{
  "n_layer": 15,
  "d_model": 256,
  "n_head": 8,
  "n_kv_head": 4,
  "head_dim": 32,
  "d_mlp": 704,
  "vocab_size": 4096,
  "activation": "swiglu",
  "norm": "rmsnorm",
  "norm_place": "pre",
  "norm_eps": 1e-06,
  "positions": "rope",
  "rope_base": 10000.0,
  "rope_fraction": 1.0,
  "qk_norm": true,
  "attn_scale": 0.177,
  "bias": "none",
  "tie_embeddings": false,
  "parallel_block": false,
  "init": "trunc",
  "init_std_qkv": 0.0182,
  "init_std_o": 0.0,
  "init_std_up": 0.0182,
  "init_std_down": 0.0,
  "optimizer": "muon",
  "lr": 0.0124,
  "beta1": 0.95,
  "weight_decay": 0.0075,
  "lr_head": 0.00496,
  "grad_clip": 1.0,
  "warmup_steps": 63,
  "schedule": "wsd",
  "decay_fraction": 0.831,
  "decay_shape": "linear",
  "final_lr_fraction": 0.0,
  "batch_tokens": [16384, 32768, 65536],
  "seq_len": 256,
  "doc_mask": false,
  "train_tokens": 223600000,
  "steps": 6149,
  "dataset": "wikipedia_en"
}
MLP neurons of a small language model. Each row is named by its layer, matrix (gate and up: input weights) and neuron, and shows model dimensions 128-255. Each number is 128 + 32 x the weight over its row's rms, rounded and kept within 0 to 255. Numbers have three digits each. A neuron's up and down rows have the sign that makes its largest values positive.
A block is one neuron, or neurons of one layer that tend to fire together. After each block is what it responds to, as a language model described it from the Wikipedia text at the highest values.

L4.gate529:111168081123151121101126152139160110122141150169177131123094150097110093171116106092102147128135126162083141072133120106124145144082101142097160127082065210172102132104065107140102140145083145165175148107152090157077149158159119163151119133177125124096087109081113101100107105150140105090149128152112176133065175133143126169169116184141088171119156156159109156174111132108165163149146
L4.up529:095151111137160123103165138157156140142110144147132119061095189153103122110169110163139155143151094142109137106106131104115059128098066145103159128159109164155139105100104137130094137124120097165175173132109101176116168114147105143102145155201118118099078133204087134104124117134149111097131117172098162074053146136131161140140146150124139169114155153161106146152059119139146188163144
Opening piece of a word split into subword tokens, usually a stem needing a suffix, e.g. act(ively), h(usband), curr(ently), stand(ings).

L3.gate41:145095105091184140075118119119135149094151095088097109146105164137126152181152071136119113135133121165154123166159151129108121101086101052121095164160162095141121133141162162213116115140098182104129099142132213132187138079125132168135151087177078156115063130130134116181136066109120132133117128181087113193117139106084155180118168125119119129166117101140149142115183078142135162103142
L3.up41:150132059098124132124145166150096161162124168102145166124148092144056131142091117129090130061170079105106165105129186185115085149180142161148120129068153147102150139152076148118084147195135084145113145125145103172123113150147110140157158180122142159116118165149080059161131179126159123221134154131121117114145155120099161114165081100092126092092214197163129163106110092073063119125112
L3.gate90:121078082131138096114063088127191166103108160128142107165141127127124161112112152141212079110106102098098121176083157191103120109177119080096158108144095162176129055118056156092153152095083112112136101144188145103121159110115122144180131137155166184122046155112124180137118129124142135112092094100105184070149038113094159096174106162157126119121152105136084119139126101165135160071041
L3.up90:103106095114145116131035058132184190114117131137112128162120125092109179074116131123189089089112123101106143152081164148090115113165127071074142072157095168132147063151065177114141146084065118124119091110173146141139172142130112123178132152158148162102059169142117146166142104075129144115100086086114152062133072099110123123159113165116143116121178135160090119149149116135127121091080
L3.gate121:091097164174157143127160106132146098093160089098118154098126143102040150101135119164100135084112111140125120154122105174185075169144080163163153185113112125156098134130130143142066116178158115159137113094151143165113139119167104133107168142139107091198085142144049129191193177080119118134151114099158158164225144196082180095144112147106109101094155164167103088116085070090133073052171
L3.up121:100113160127162106131164114125127129072136141072170115107172156104064190129099163114105113122117126147124129119109113194164097129097081137091157153077066106144168139099120125189103113179158073143094080065130150161161123105133106154193156101155149168124102086138061130193151123132108142135141178152124124122178142149145113080178064137151096091110098125169119106091076091088106106023172
L3.gate149:151131132110127108163144118090209127128138101112139130122079116147103167063245138183138168088094169100105135132093124126127141182117122139075096171119106141115149121116057220074118138188138140104169114140142152160109155170150102088214103122096133142115103099118135188141155112075181127128127143070136121087132118131166191157143133094063125177142116103120139159133155198127082091116168
L3.up149:147138136136147168131127110115190084142126101125134155119121084125117145137254122176137094056110157103154125106072113113086134159104124105086059148088101108131152118115127157112095129170172084104119125150152133201129142173166098022171111117112145167136119107158115149121157105124109162122142115108184136060179126116171178146147120137083123183152085107147089127126154155122100115128123
L3.gate178:170141085134150115119083096173151140107159112101097177180127157145138129149139096167086122118057107107124123124107146199126154122135100143186123105120167150109110112093117103099090124096135099172082083154102160124108162115130172137138134225136148115133136116133063186103116092103153094145124057118143153154123119126039105043091131164150133092123192104130098135076116083158128102143167
L3.up178:127175097119107123111110142148069133102110150102173153137141087152147069146111119126101057104154160154100179177151081196140131129145155131156137184124113095145185053142138222142197107157112182129155093123183152153088163111097165172132121123128089134159130139133144134147142159185123142176077158163125186111164103159100096116084073141116140115087121166123132152117136104116081110157109
L3.gate254:134125140128136155103123108137057077099144126129126116128134164102084170154194128088096128048058173184120121116134181167134153124132104102106132136145116072097129098153123121146120173139174083123107112124167131108177124111123127152109101118065057041125061091095135156140155103104181184122117139131053156172181138135133106193082113144157092156123131136043055079120117111205157133178117
L3.up254:165144104133135174078152095108092087109150092119124132146161098112075167178178124081135114105097151254108115134162198094110156094100107097067139095129130069106107135171107119141103150129152089125083112127194132107155140131117094153128146120092051081081085096130125132123128108110163160143145106186071102152194161082119115181108111158130072135106158136108054115123111090150151153160128
L3.gate266:136151107137137161162149128125123076075118161138149107146094092109148118147121121188076132133150130108116111136116110144092138117143120135135170084180129186096106123156092105156154160137160146121171105092104134092086072152137158092144159107090129115124179133130150165169181159187115106109144134109104116159149075158098151168145078112087133132115168158139093193138179107127141131141127
L3.up266:121158113165116153167116148149114061050101159104149097102089118106137138176132083145125135176146127101116146148110083174085129121175124108104178086140162220118107114137082132166164156166153122145198132116118141068075077146131163114152138138097137113113131137138122129174175118153108134138184119095128148183146058105097155117151075101062105162118145154161117169148155113141160130148121
L3.gate271:117129162090181146174169138089118145154116103069127185101143126093085148136123123162092093096094120089223096153129163151109085120143130115121121093107092179086124092134109069096059054167092139159175133081186111143191140070131106169121144098132142162153115063070096077132124158074132175131129163128138127182142213211096124144116124080140107145144136124189096152107102070102132105072145
L3.up271:084138168106174126156191128098136133142072081062149131099167100076081159188134118189095080145074137108144102142155129163138103131120123169106126148103137154068122133124130058144073090141099125184139121117094093178170128089184088155106149071134139155153084095065143130132119153074170114154122181169150135170194173168111116128134136068102113138117121112168088159125105056109115124091142
L3.gate388:135084135110157163092136134155152162067155125076143082144109121092104169120107153124137139126106164138196105126145092190124076147116077158126109166105131149185157111161092143156093151118091202103207161119086119136144105134085136115102142119107111128117121073107117080145129109147181115112126120094093163130126172175158108173171101096065118165121170123118105166143167107116144122102096
L3.up388:113136134104145156064108143146111169071161127114140096141098119112134117115132135157101128135121197103215106118164149179135108122151088182142170181142114113094163140154100114126124181114113175120167167179067121125129126162058156137086162089098112100089099084092149106122117139126144116128198130084082106161090149150135113184185085096037112199090158112134106104143179111096142131112137
L3.gate397:125152104120139193057137146105078154152106061102132211157107123094152083137092097110153117093140142115111127134122136130158165115094113143134147150114134092136144111125105136145107136141140105134095137129100092155164108153130080120139100069134099108096139179103148113169141135111144124113138116139129099143122158099178191119181128165145078066155164127185139107122052081081128207105137
L3.up397:154152127131152191058139121109076159184138080096154206171112108092132118166086101118152109111131130091092109169135144149156158119068148130136157132131110123162130140141107155131122154161122092128065111123106081140142153164131086161152117097109100127088149182112136143169147161116136130119129131126129103146123163127176154108172157150134100089169169134202154086132049090065104198123140
L3.gate405:132145118139181133136120087155112123157132169121198141133088119137134141109098108096111149199143131133047169155071145100137102092053086145100203097181199147163157071119141115121120104153172121134187124221119139054166171149131114124123140156194109103113112147104129115080142158166161171151137072119171125151133108132143162129086154212097176179121189125171110124163157108146128174125087
L3.up405:126131106169172109120096083180116117168129160144128126097165141101130173139066097134146107210159111169048124155100147099101111117074129143064185084180212145100129075138121127130100156153164100150157112192105143099168118169155124098156179137190127123104107166106118167104166155144139176144118098104163114132146087129150161134104168208113167156141164142167134093148147153136061186174144
L3.gate434:171173121128107146117094140127110115104135078101075073162121085136144100115135152131091125138097141199119157085123135079090086170148145130122143110142123122094116076104099099117162147135104154117149076098153171166144121133175065138145169130140137220188173168130144142107163125114103118086108112095095127064133107100120156116112174105075134128081146108140157126134169083159045163139068
L3.up434:089117134104138096070102143151136105168202140140155098174127098136114109130142120188107161159063128208104112129135112107110123171148133153115110141154127082145104147140075086140083134137134138157088103122149111174152085176192089131131167124120151162117177148108110168138145154107126147154148086087140145069139111039129133146137136155066180074091171127148154108141176089137078109155097
L3.gate479:112065068090129115189099157092117146080135130157150114168114154057054097155097155172075098135174121088145139153178085164155077156144099131140123123154127142121138176102115108104096125107130122098129073160167181155098129128065146122157143114086138146124145110199082104143136111176107081177176167113084104152115154199119077172185123104130074166145163115112152125119092083074173084093145
L3.up479:104052107110115125166075160158122195062115128157079137164062143112118146162134133156081076123167148126151122120153120175150058069106127117125147147153117088110118110093104067103158123128100122155167077115147186122135194085203110098148112137147112125153111127158101122152139155134087095121113101086099156153117117162126104178138111123122142151156164097169085073123149095122151089127131
L3.gate513:131098050098068128126129102113144105081159121106113144125114111121088092097161126132054125095159095183104101141169151152162143128094052104155151171087072098135072116122137090150157083088128144177141093124077184161138121155163165156141133127100173141114130146200151124130207103099178087074089105095132160157105182161097093152118149102126122143152174150183123127145168105074136104136137
L3.up513:128079101116105177128086104090132117103117106090110191098143135168112060098147114073076158088187088154105111114185181137185149111094106070126071137118078117115075109119110115157153092136087117207165123157093116172152138165169119148131140116122168128124123117216174119112188115094130095059123126126093155161092196147106105126134150099157106148115178171164129133120147067079161114097135
L3.gate545:138124116148140131133172157160076182083168109146163121158113128115133106111128169175093181123137174138152080159133134088098079144079196158110113074125155138073102136104127118085123113170115134113110092136126110129158165111129158105064126142175141153094136123154150096073042071102116148122162127198083176175132115139193143162148122126091114078110091142145189101048118071128132163090118
L3.up545:153136076160115096130159148129081177102131131152110088134117130139144137134101184160093141165123193138160111183097128134106071133065190167121101086178156122065101109129146110086106119135112135124124123122124147137151204128124177084063107153155147185116135104175142090091035089135103141120122127189076156176130099150194167162109127100089151096148093122122140112112138081174136132093124
L3.gate582:104100117124108152075107096143160137145140137126096112107040138108100131081162124132131099113129106114080101139022156074185141130083141115100116108096126105114216143130146108087128106072153099103118098174132134153155143140136109108152171151115115186118157150151173150144160121129061070174149161073118139104158084118135109137148134156137161146155136127116121125146199141131051080135135
L3.up582:126128097099114118090114096126159104116129163118148124175084131115137156084189104132087110139129144106092132140024149077176137122099137154099078125146128094139204136117127154073130072106165103107154079169109155148105169162122105077174151146107099187159138128163154152112150124095134113138122161087118068112136075122173165131141178123116154131180092102126117159131177146158061122104110
Short word-opening pieces like wh, sw, h, r, sl that begin a split word (whom, Swindon, hockey); also closing = of titles.

L10.gate144:159069167095138135072090149159093112123179125106136131132107110138098140146149132164108125120113081171092140175119051124123115143124153153109091170110132208131129073103133144226151085113157087163137090124110065136079205151167084108078101161110102105136065121179127148167123114199089158170140130132106184147062122196124155088133124163123084125101137146099106088163075061115110114102161
L10.up144:165103101161168122092146118150147102099127129129121134143119103079105179163143092199162107153144138074064142209162118173138114149113142071134082111101122122177081119129142145173166097113139101113176088125129106153091143162230141180100112140123145095145074129181162146204128096109098129096132106153138141117100080129142170114099132077116153085097107118113060147192108122107184175094132
L10.gate147:059154139143171079165152147079154144135140060097190087146165104150133102141095133108126084097086118126142138124127105127072154163173137098158058126165119144121121108156146125085124078187080172076084175143053115161141135139130154104120076098141120154079089148124181082065129117110134175159171138137088172141160202175140120081076112153107119177137131174160161186149126149173149105107109
L10.up147:123167142131148106171150123110125082223094101136113119152187118140093111161112076120154144119148135127107144091105168082099184114140059143162130119121079088092123129151200156105144126106080185093092127104101117200165147126048172111172082112168147091110106144109168105165152162166118118128160191112096138136154124122100087076148122178156134088096139165178100154139123086178071139117141
L10.gate194:118162148113126144131150120168126125133151069097153177076120089156098085159148107121110142087198065100078151106115107166148127202098107158072107125085168134145115161108143109106137100159072123159102109174093120159152207127121177078102154112085101146160114177095108116113093107154172136157102072089117186155030102215117108074111136138189099147116118116075092124171056125110114162179091
L10.up194:162156144082117154113147125159141186127102094130145165098131080166107087101122069157110124130151064094114155110173102134100122170107103144052090118092137155151097187129169123153124077144062081141135142159075095144140182113091159096103112090109113150190143174131118100185069110138135148180152064074169157148086130170129120062127145132152127151136111101126086124129049102110133133185088
L10.gate551:099183132134179100151152137100123167093111097132098164074112080163098116138125153154139120144082074195122112089092086111087102134076167114130127132154198130104154151111110100206096162174134131126126118124070124093086180147133102110143145141200110119168120166067134145193186163119102111064163134127128105111128130174143148144189149150131095139129092149092119090123095163158111127166195
L10.up551:128146102098111136169122120142155211069097095191095140065097131143105120113165114104137123156075096156140140112089087074103102157076148128146132115151143166107119154123135091149143098127146097130185135217073104111093138171120128132078180161140104103158075207058160161150154195061111130109136138147178091096154137157130153133178154137118091159127110139141140132106138150126117093220158
Short consonant word pieces, mostly w or v (also ov, ev, ic), inside names, compounds and foreign words, as in Chan-wai, Bhubaneswar, Djokovic, Gründungsväter.

L10.gate381:160151102145110119074117115135160114167140152140167072146093133108108160184136090120124114138084176148149103153112185137130221136201120138124138127169144132157095129113134099092119097089072132148095095086191108132120186137158134091168138059117196107099069152086077171146116161135140186144204095120113150156128232189176125112118111162143120139135071210110176132180101155136106159119095
L10.up381:119156143082110137084149100168133132117107187126153116142093144134102104200137153128152134136132157172182104149091180137166133157182126143097143121155156175155088101126129093106115128111126150103109090097158105118123186137112139145112148105147157139167086128152102179142121188083115181184181098146123162160107165148154144142145143136167140133140118191081167132148122125199081125122160
L10.gate403:075116052137113072092137109158158111146170131091119097092135205139171156147123098110123186123142122107105105143136114076161166120113120142114132093160083101146065089196095071111164175122152078206108090103141112121147172143180107068124130237135141147100171104120090174133112106165185151084112131090152111141165147159122146092158133145086113142178117160148177123104163152105162074142100
L10.up403:100138118122119111145127136174122125125142212119081138136088096105117165124110096180115092052096128157160082145159177157138119147115163136105153163106185158110126163106067151119094069110080045079208152064116090180147119085108156147069158120086155124135135111155098166159184125148179147113141120186114130123094044140126107091079107111089156091128143098148089112123171179150159095148110
L10.gate496:081101144076064099140113189160112143165080126153134107135093120153097163097099123114105171102106148164121145182236108103071146115105139134087185088149155110129146119136078152091122126114166154082100111119088153087128149138178171124111099146142149127110157166148108107178104142172148146167071112185044155149055085179177196122155146199132100118167141092155175103160095167095117131181147
L10.up496:129125137143116122090115098078092116148083148084111121163130123207138073159126124116149076145162166116113149070136164120172094122090110095085182124157115150114104114112145119131106121139154128177139087103084151108086153109143124080086190081135130075106148148120139127142089154125134097130106103078118168177121129100071086097080110146166147096123139095123165148126165047100140126147120
L10.gate535:125101139116131118131088148152106095101090133103081169117119101110091114163175119140109151062116155179096114172096075103132207163133142124110150156094126148121088156211116108129154201139065136112083154061141112106090137176169083120109092155146105092141154117087144162159079156130132101128116077157158053094144120035114125151138163134176115095135123133139156078113160135085155082163102
L10.up535:143097092076101147099183125163161113069118171121164105116076145168130113106110162093132121185155153117123092133080154139124162129157127156152124087090122158082122166178162101102103177091126147131142109123181099091108129147176188095138096114143099113149109097076180152174043134141091139076115075134147176081119115106074134137182158212129056172097155135117178147129114145150112094182121
Word-internal pieces that finish or continue a multi-token word, such as Loc-al, Fore-ign, defin-it-ely, Polit-ical, mostly adjective endings.

L4.gate47:065179114137057129114164124127112149113109163145129166143137114055164106132147148154125136131111077124190106093124108138121194142102148091094131125144132117112115158132103093142139183075101126166100121149147139106201123125077202091073108107166122110091191141090119114105121078209139103138118145131066128153127087108146157014084129088152143077230140135173137065116083129171153099121192
L4.up47:057148110122152075147193118176087172114125167101145150144131091087152109171143171182066091132138095145166063126085115098152184107096098166133137117162146130095099179166091112118151162077083087214147115166151146135176122084096185118066080092146118100126151125094100132086124103162147127148088135113097115130156078108166128062081086121169150098205148107113141060122110095164138124127159
Articles and common adjectives right after the or a, before a noun or a suffix/hyphen: an, a, new, old(est), major(ity), full(-time), back(ground).

L3.gate6:130137145085125182111152126123103154086161130097170147105145131172121014135106149086131076158121114171160183143137167122095101124167143198173154156045122136140143135142037126105109076158081122112136148164117083128154154087121142111125123132166133141138133196106110110137155130124143116097128158130110093095117121139137146136058165067173127088111146115116127088149088178100136127164153
L3.up6:139090141075132185131097150147073144094176103075160150103154107121091050138083084090120140135085119149192114137137153131069124144136128139137160118103093149182134147173033151126152111128122118137139170188153064184093188143102168149058128140150102137140143205143102080096149121097108154080159168129087145083094154074156117132069160084184170056154164072133125071132117136096151125156185
L3.gate40:109127119107183153152132144156200160125083168151145084148115115097124140121102072125154112152086071108140193148103131215090183100122146130127165080118082158151137151148140150079126176112132134123147155151118127132085164167132164168188125124130112108103097077073153131135106180138171099179120127156202090141112137100133142133155134079104112156191161134158102071126088126047158216122176
L3.up40:096152123095147148158104132135154150122113115080107081120133121087130155127100106112189139099107096100135133118137126185091125101079114141164174091156050145104123104168111141123119169115142114139164156184179170122085160162124186138153112144136107068111075077085180086146106163150105081155124148186118088137115155092110165105121155133095135156186156146122070078127115148081121199095182
L3.gate102:121143094154142103158116159117103115124070112160141134135044105072163108158140098127106109109073103099163148126076138143149223084077113089171180104049109125171113148135068106184081213115139096135154116153108112095129131104134152157181147140147164145101116131120185120177098121135150136137130132124086129126116145134142106063111116185137084124181134194145098142156119114086074120133158
L3.up102:112132101173145102174119167098079090159080085172154143130087126078155102161125077141088128134094132116167157115056130116121222110108084080121125128047117125185077135167113131138110207124141120130126139153140091081147105062166164164186180156155166138095090109115165140164083123124119135126118166161068107095095168132191067044141120190108126156163138155136094154111092098085075116131142
L3.gate118:087100162226088112162158111086117134083117120126174104076090083113172103119192128152101089079114097158188102111101111096122179082112107073093139131126084078128137098136120098186139164117075095174187119147120123129158168089089162158097095134096120181135166071094096139143156174181151162117145148192174126117136146173161138079110167104157146138164136123128102116147139167156109088146129
L3.up118:109102150216100110162182127099120123079126138155155079074090098145175111137155145132094104081136112132187094102135089088129128092134118092130136141119097047114107079113125129170138150111080114192225119164135135129195196066155135112110118110108088147142161081119129125134164152149116116107174126160191113161108172161168120089134150146162160114198130151157101100134134164157152041137131
L3.gate124:136136092128120126142130113145133121154099121146168114105166124070158129108161140161106073193137086126162123121178158111126192154083144121137182124104102065173123174093128119118123172126113073103122108219141124169159154123133113097118146135151117163127118070137086193118109100151156103124135116172092129140104033138149106133130166136091113170177150088161137117156044099183132111165078
L3.up124:108160112143093116150122107132098098133089123145146111109161121062146130124138119158101070160120109122168107093186160138148175128087143112125177114114114061174111170096157148140139176108124117098110118247150131172137168099121100084079130159142126149121118042120095183159115103148165112110111098158123112127122046140124101155145188144113124161196126082153130114191047108167105137165089
L3.gate127:186092120148081118140107093136125105136147037156171136132137138086093087091162168133136142138144140161137107115100163167146147103175087090133085159091177125155172074145118184099123141139087059118105145097183076093111159092150156108083176136112101137116122117174113165163151114125117121163133138149101129060148147169100128096169182135136166084105197099136108149145142106118074182185047
L3.up127:123100147130074141143153177097145067124121094140066096137138123069099080160120158172106097154094130093157173143126115151113153084105169170147174127163163167165121171105079093135146180157108116131177195126110139111162167106109132166137127120157140186137161124140165103116108154129126142126143153128078174100128108059104081106100155141121191162173137077186171117108155102104146115164148
L3.gate137:151138117074112158099176116095151080126156121115117097095153122188112101069117129100100099104158170177107086119140140165123162095138124115139154056015155068164203154094131123143141196097110097091144122125146110146095170090092107196119118124104126178141107065158121115046126106053170119122059133147094150097099155151065124105147151145110095128148132134176112202137212173060130114135152
L3.up137:164123091112126139090187101098144086106141147132120135095125091128109109094095123135082130099127156168109115124119176170091117100131140127116133109063166077144166128096118144157128186122120107119136129144158096175070121095109124191072130143127130184137156052142098119080125153057164112112086170165124175123100143180071081130119162130110096131151119123184099216098170181047122083115144
L3.gate189:099102101097071055140132122172176084109097118136153133123157059057103074128088127141122137155129091107163142131171153092139160112065073145199141112187118105122102167144136122143149117141154106179170166200155093106140083118124160093120137113134153088133117152127090149118063128145109221122128076153119080117103130113132077112143150124128075072214160112100097106157095174202118137178143
L3.up189:141172088114101076108126062160171160107119111131128154139174129097174111152133105135053145129133112087151115118150120145084148087085136071086103134187060126164162180160119068172164158128113102169119155139150159109156141113158137184150112145134097145112115139131121135079106139161140148159114129140060082227114094167190152119175113139143131096180169080114171139089106096135127088177119
L3.gate260:136122163138138123123146153156136080059174119102104180152158100086164144130169110185163109195116165147121145097139151112055156126127143136100168116125077146164075201133168162134122148112183102115076142124144141130122131133114076144157087076127120106131148129062082124120105109176103106169182131123145121151106110136147185143098146080176050090173121158170156148149041169168143088107158
L3.up260:129151132094114097124174161131112107082167144117120149164149100080131157132185065165131123231082136124158137085149147136112171124092141123071175119140101167153131230108151120102133162123176106151113142142171182109084162134139120170133075116139099117136136134059064107101084112199090127141188131090146141157133130120144155140121127075178060110164097144151160125168077173140148074090108
L3.gate264:141112080164150152123174077115158092169085101161087090074139176130163095151099116104123162127150122162141160121112076137069183130119078144135203145169139113128120131157131113120116181151091172123158118131138200162105116111106108155142154136138159080082103101140158090138122124140094130168113106095117108184127105135022138175048131180132151154138167111162121071149058151071225114146121
L3.up264:149131086126146119148190108133131142148062176143118143076167162124153126118074132093104177106154163138168160132065128131068178128147127148121137151173151132132115121155148120124070149117115158110149161123094169169103108135097096205141149180149149051123118132142117099099137143141064145147146111121157123211128132166059143168056122192138150162127156113165114059175079148088213134112077
L3.gate360:122084121125160137132154195193098140117080155148153130124066049059135121098092127138146130055111108129146149149096106132094135088161161104156135115141098137159154129159096100097104184037125128135160112139119084107144121100124173191096110104113126137127145077170115149104120097088135116094081152110105123165105128138126117130139129169129151107185152111122105125102097131058099122145104
L3.up360:128086095150099135136151162178110148131097168136136133105068027066171096115104125110126123065146113121146144165104136138068139105158124095156102105147098140129137148162106128094114182062121158147142101122133095094135138100145179223084101102096119154136129077139120144096120037101138115091078146112094144146084146169145123129130127165144114140164177130117100170088095097084094136139096
L3.gate484:116138162132158169119083138131136112102122070183158124136142192166086142178159106164127068099155131150146146117145169150096141148111101156112156118072152097168156153097064163120138084103048179145101128113111115127125139176180135103156144165169114108109166115126126151089129182107161166135080129168158104094161106163138085078106111140066126112157084127180151062129117154112098128154130
L3.up484:115122155093208176106148108126128168137116074169109159182126114070162108159130152098086122152133106104140088095153125114123127130089081061135142130139130156123140160118098114151099163134196097134065129148157159111131111141161130125102124061092076167115078118097115158123134178108111100140147101131161154160184129144139147147140123092161125119120136138188158089112026138139130154118102
L3.gate523:103139116153122174161056125133158099093085153118093110102194209106148038098192117126121117154175062135148096105115126199052168116091113111146171096112100158129103135125069108154118073087122117111117113155126210129083162107128183068161128126146137117117137080100104100138103149137140149113168108173101136126129110127091108150140125081120139167182195087124102090095104063115188149133084
L3.up523:105159105113117174176066117160143103143124173113066064093187193112143098150180073124105115189138062111119093065134181176043174094127104069163126145174120129143110121088084125146099087092139141106128093194152190160066187115140171101151147127197131139132134083138092106147076136132126119138132124211130158150130096157120145119165137093114184158193182094089099081116093067127137146148109
L3.gate531:088092116207181071116168134124127103094069090174102075149194110134152137193139145145114124166077146108178124154109124162092140115126162135145102065167163148124149117117091076158194160076081106061151074103124092107140176148110156069101090125082170123140138068146151062129099093147115131152141124115071106113120121159088084083182127101102144097133168120145093126153134120172154082130143
L3.up531:114100088181173072096171133111109115064106095141087075155169131132133119153123141129148123147081137095164114166116127165112169131114152115150104060149155187131172149109079086172196174095089120086138091104132086092153170133098136099110132103093169104108125080143159064125092120154134116183157107090066096126107130150088070076180116105068113096132156101179083129143152121146150106141132
L3.gate557:102153116189118109124190162129100141178078097129133162174145136116081141098102172095187222109123177154184131142092086068132114096114175124129083102159114124145142145172164196149128171161097165196112192140150116140097137167144128150147101113085128076165125155167122118175156123157092111158116128102099074110216105146153156085087105116069158102108150123146082150114177175104137094104123
L3.up557:102129166198132098120206137100105138169049112117152147171168140147074119108182183126187200098105150109150159123114123105120107088120155163163092131147084088108093165159164143156158130158074180172142204126142111125131170162144125184170111167128117139149163139201083131183128100201108146200163130106133088099136126180106132089173159139067143119100101155142144182107133160096139107156081
L3.gate614:142158151095159128130153122160123092156133144086137110160171130155095086123093141109105142179119119085191183109153134185150130217115112143166135144104044156120162157084121191165129109104168133185126147212206129078139084170153114142138084152165171140117108120115131145158099159125158128163145101210150090126164079142107122149123098134087191146131148134150125169124161107114157148152134
L3.up614:107159147094149151127165132154130141162150161091152105144184149144097088095080158120101154197113110070169169119139148174195117211112128131163132150128052149098174138102113176145092139128141131196137122190199120084144106143133121129114066114155161150141111139140142137158101169104168178151125123236116078114144087157101126175117100131080189152135107123148132159121140115117161125133138
Mostly the adjective small, plus short adjective stems that may take -er, -ly or -est (long, old, short, main) and New before York or Zealand.